config = dict(
    num_hidden_layers=20,
    hidden_size=256,
    num_attention_heads=4,
    num_key_value_heads=4,
    head_dim=64,
    intermediate_size=768,
    vocab_size=2506,
    hidden_act='tanh_gelu',
    norm='layernorm',
    norm_place='pre',
    norm_eps=1e-06,
    positions='learned',
    qk_norm=False,
    attn_scale=0.125,
    bias='none',
    tie_word_embeddings=True,
    parallel_block=False,
    init='normal',
    init_std_qkv=0.0216,
    init_std_o=0.00342,
    init_std_up=0.0216,
    init_std_down=0.00342,
    optimizer='muon_variant',
    learning_rate=0.0101,
    lr_mult_down=0.7,
    beta1=0.95,
    lr_head=0.00684,
    max_grad_norm=2.0,
    warmup_steps=200,
    schedule='wsd',
    decay_fraction=0.802,
    decay_shape='linear',
    final_lr_fraction=0.1,
    batch_tokens=32768,
    max_seq_len=256,
    doc_mask=True,
    train_tokens=330100000,
    max_steps=10074,
    dataset='wikipedia_en',
)
MLP neurons of a small language model. Each row is named by its layer, matrix (down: output weights) and neuron, and shows model dimensions 32-127. Each number is 50 + 12 x the weight over its row's rms, rounded and kept within 0 to 99.
After each neuron's rows, "fires before" lists the tokens most often just after its 100 highest values on Wikipedia text that the model never trained on.

L2.down325:54 23 51 58 50 65 78 53 36 65 45 57 68 47 30 63 48 73 55 76 42 78 46 44 53 34 34 59 48 62 52 56 57 42 43 39 72 36 66 45 48 32 70 65 41 49 63 61 61 65 54 52 65 26 54 66 44 51 51 46 29 29 57 51 30 45 48 46 43 29 56 65 82 32 53 52 45 54 57 48 35 47 44 40 50 51 66 57 42 72 75 53 47 20 50 45
fires before: " States", ",", " |", " N", "ium"

L3.down35:52 49 66 43 63 53 58 60 46 75 42 63 25 43 59 46 58 56 54 59 50 54 64 46 63 46 57 54 34 39 32 41 48 34 44 54 45 46 43 63 60 65 60 29 42 51 33 41 48 45 29 42 51 51 68 44 38 33 74 34 52 26 43 58 45 42 54 52 66 26 48 49 46 47 31 44 54 66 33 48 44 50 52 55 56 52 46 56 36 63 37 52 54 40 55 50
fires before: "-", "A"

L10.down46:45 60 73 47 57 50 60 68 37 51 49 83 56 40 37 61 59 43 61 46 47 36 38 48 28 54 48 34 46 64 43 42 53 42 52 59 64 44 60 52 72 56 46 67 47 65 38 46 44 18 60 64 30 41 51 58 44 47 27 39 23 38 49 54 69 58 53 40 79 56 45 44 38 34 60 54 46 49 46 32 61 37 63 36 67 35 60 43 45 52 35 46 59 65 51 50
fires before: "0", "5", "2", "1", "3"

L4.down766:54 52 45 27 38 31 44 73 28 59 61 56 53 50 42 49 45 41 62 63 63 72 62 54 56 43 51 62 41 46 60 40 64 35 40 69 49 63 62 51 69 50 55 39 45 53 45 43 57 55 49 52 51 48 48 47 49 57 60 52 52 60 51 56 28 70 34 56 75 45 59 36 62 67 64 58 55 36 37 47 22 57 46 43 53 50 49 67 29 40 73 62 55 58 47 61
fires before: " States", " A", "ality", "al"

L8.down680:37 43 60 36 26 44 44 37 72 39 49 45 55 59 33 32 67 51 52 48 72 70 62 69 44 44 46 60 41 60 60 59 65 62 34 27 69 58 54 47 25 60 59 43 63 51 40 53 35 60 53 56 41 48 54 62 37 43 32 66 31 48 45 49 43 49 32 46 51 37 62 67 52 74 56 33 52 64 52 50 50 50 46 27 39 50 50 46 48 44 50 50 68 50 61 45
fires before: " |", ".", ",", " |\n", "–", "\n"

L10.down728:57 65 81 43 56 61 22 51 30 74 40 40 57 48 50 68 48 48 48 41 51 57 64 34 62 47 66 43 50 31 61 40 73 45 43 37 49 56 34 40 40 47 46 63 51 52 33 61 42 33 40 36 54 39 34 55 51 71 49 50 53 57 41 66 60 45 50 30 45 29 53 80 65 56 69 48 47 53 32 60 57 48 35 40 55 37 34 31 40 52 54 60 38 42 43 50
fires before: " as", "-", "e", "ant", "are", "ok"

L6.down351:62 50 50 46 51 63 59 50 48 68 58 56 51 71 37 49 35 53 52 60 59 24 54 34 36 43 40 63 53 52 45 36 54 44 47 48 63 48 70 58 45 32 49 62 51 66 64 50 49 57 71 31 68 43 52 40 38 40 57 79 60 58 58 27 52 60 54 58 37 58 22 69 47 56 64 53 57 52 34 59 39 43 54 56 49 67 55 69 21 41 57 53 59 38 59 59
fires before: "2", "1", "3", "°N"

L14.down449:20 40 71 59 50 71 71 48 76 39 53 34 54 61 28 58 52 55 54 56 35 51 30 45 49 60 37 62 53 41 47 31 27 54 46 40 39 38 53 68 59 58 48 44 39 53 68 27 61 41 51 54 38 39 59 53 53 36 68 45 43 63 46 63 32 38 48 66 41 53 51 47 55 53 44 59 43 72 30 61 50 46 47 38 67 66 36 54 50 41 44 59 35 51 38 35
fires before: ",", " States", ".", "\n", " |"

L11.down337:76 48 66 58 44 50 38 37 58 53 33 61 50 68 60 50 43 48 26 51 53 51 43 62 36 29 68 64 38 52 46 41 49 39 59 61 49 65 32 60 58 45 31 50 58 42 64 54 65 47 60 31 51 34 54 46 53 58 51 51 53 65 63 30 69 43 46 54 48 82 62 59 52 73 30 61 52 60 55 62 66 36 59 52 34 50 56 58 47 40 57 41 15 58 51 47
fires before: " ", " by", "a", "e", "ers"

L8.down370:47 60 46 60 45 30 84 38 25 51 60 40 45 37 60 50 38 47 41 50 65 47 51 58 39 52 63 53 52 51 42 58 47 60 45 57 64 63 28 57 55 58 51 31 41 45 62 43 55 30 44 37 39 59 38 36 44 69 31 48 49 47 32 42 54 58 47 75 49 53 67 56 64 61 41 31 76 45 38 56 40 37 47 65 34 57 40 41 55 54 42 63 67 68 51 49
fires before: "ov", "ig", "e", "a", "tain", "c"

L2.down667:50 54 42 43 54 44 61 35 68 47 43 53 52 42 49 72 43 50 58 75 33 70 36 56 45 51 50 52 47 40 74 37 50 28 47 40 61 53 57 68 42 54 54 34 52 63 38 45 35 38 42 50 49 61 53 35 40 51 58 83 56 62 61 50 51 59 59 36 48 40 34 51 44 57 59 60 69 42 42 47 27 51 47 46 55 60 64 50 57 72 38 41 40 60 52 49
fires before: " States", "-", "s"

L16.down459:49 40 38 57 50 47 46 52 38 29 46 41 77 67 41 55 47 57 49 38 60 47 57 66 30 41 58 72 58 53 29 43 47 30 61 47 54 67 61 64 62 47 76 47 32 57 45 18 61 49 43 42 53 52 60 55 30 24 43 50 62 41 53 65 57 35 30 54 58 52 64 71 49 65 56 53 39 31 60 28 50 34 49 43 56 65 51 57 26 51 51 46 45 43 47 20
fires before: "0", "m"

L9.down138:56 63 29 43 79 46 27 55 51 43 52 61 55 49 47 53 44 41 54 46 55 71 62 65 52 36 52 51 55 55 56 42 64 69 53 28 58 40 60 37 46 50 56 54 47 49 44 38 71 53 62 17 49 41 45 64 52 40 61 42 67 35 52 44 53 35 49 43 71 41 64 69 45 11 44 57 51 50 64 59 29 67 49 48 42 88 58 48 49 52 52 45 52 46 56 60
fires before: " |", " |\n", ")", "7", "–"

L2.down123:50 58 43 25 62 33 58 61 34 38 60 38 35 54 33 49 50 54 62 65 63 52 56 28 61 39 54 51 47 39 45 43 58 52 61 76 51 54 45 59 39 51 31 60 39 57 47 50 55 36 63 49 48 55 57 39 34 67 43 57 75 66 60 53 35 36 24 72 59 56 29 48 68 58 51 50 47 44 60 63 34 82 37 46 71 57 49 35 57 41 50 45 51 66 45 42
fires before: " |", " |\n", "ode", " S"

L3.down393:58 24 54 47 69 39 72 26 47 54 59 79 52 41 32 43 49 48 43 31 27 43 32 61 55 31 89 51 43 65 50 46 47 54 56 39 61 60 32 50 38 48 41 43 64 53 52 42 51 54 75 59 51 42 60 44 65 41 81 34 53 60 46 46 43 41 45 53 64 41 58 71 43 48 43 49 55 62 55 38 46 61 58 40 56 60 52 52 50 61 52 48 48 47 33 86
fires before: "|", "l", "v", "ague", " coach", "an"

L9.down680:36 37 39 35 21 49 43 47 53 51 59 67 45 54 39 40 49 56 45 73 50 53 55 56 37 48 41 50 46 72 66 48 40 62 39 34 57 51 62 38 55 49 52 55 58 47 69 81 54 37 52 68 77 48 67 44 45 50 57 74 33 42 48 33 41 46 58 41 47 44 33 56 48 29 25 63 51 47 44 41 67 63 80 51 46 50 55 38 36 42 52 59 49 34 50 63
fires before: "inc", "ime", "gin", "ince", "é", "iv"

L4.down601:66 47 44 38 40 38 44 53 42 43 49 45 37 85 63 54 39 68 58 57 57 73 59 54 65 57 55 58 47 44 47 61 48 44 54 65 44 71 67 37 49 53 40 55 41 27 60 68 59 57 68 17 43 50 61 51 58 49 52 56 80 38 31 49 54 43 37 41 39 42 53 29 58 41 48 46 43 49 63 53 46 55 55 60 48 46 51 38 42 60 36 51 41 42 52 53
fires before: " The", " It", " In", " He", " This", " M"

L5.down121:61 49 56 53 52 48 65 41 58 33 41 62 49 74 58 36 37 40 53 60 70 34 47 52 49 49 59 52 58 43 52 38 53 30 50 54 49 71 46 57 45 46 46 59 49 59 55 80 60 53 40 55 40 56 56 54 64 53 56 61 53 28 61 43 32 50 50 44 65 31 40 78 70 41 78 39 46 35 47 54 53 34 22 61 41 37 49 56 39 74 56 31 61 43 66 45
fires before: "uk", "ies", "acing", "af"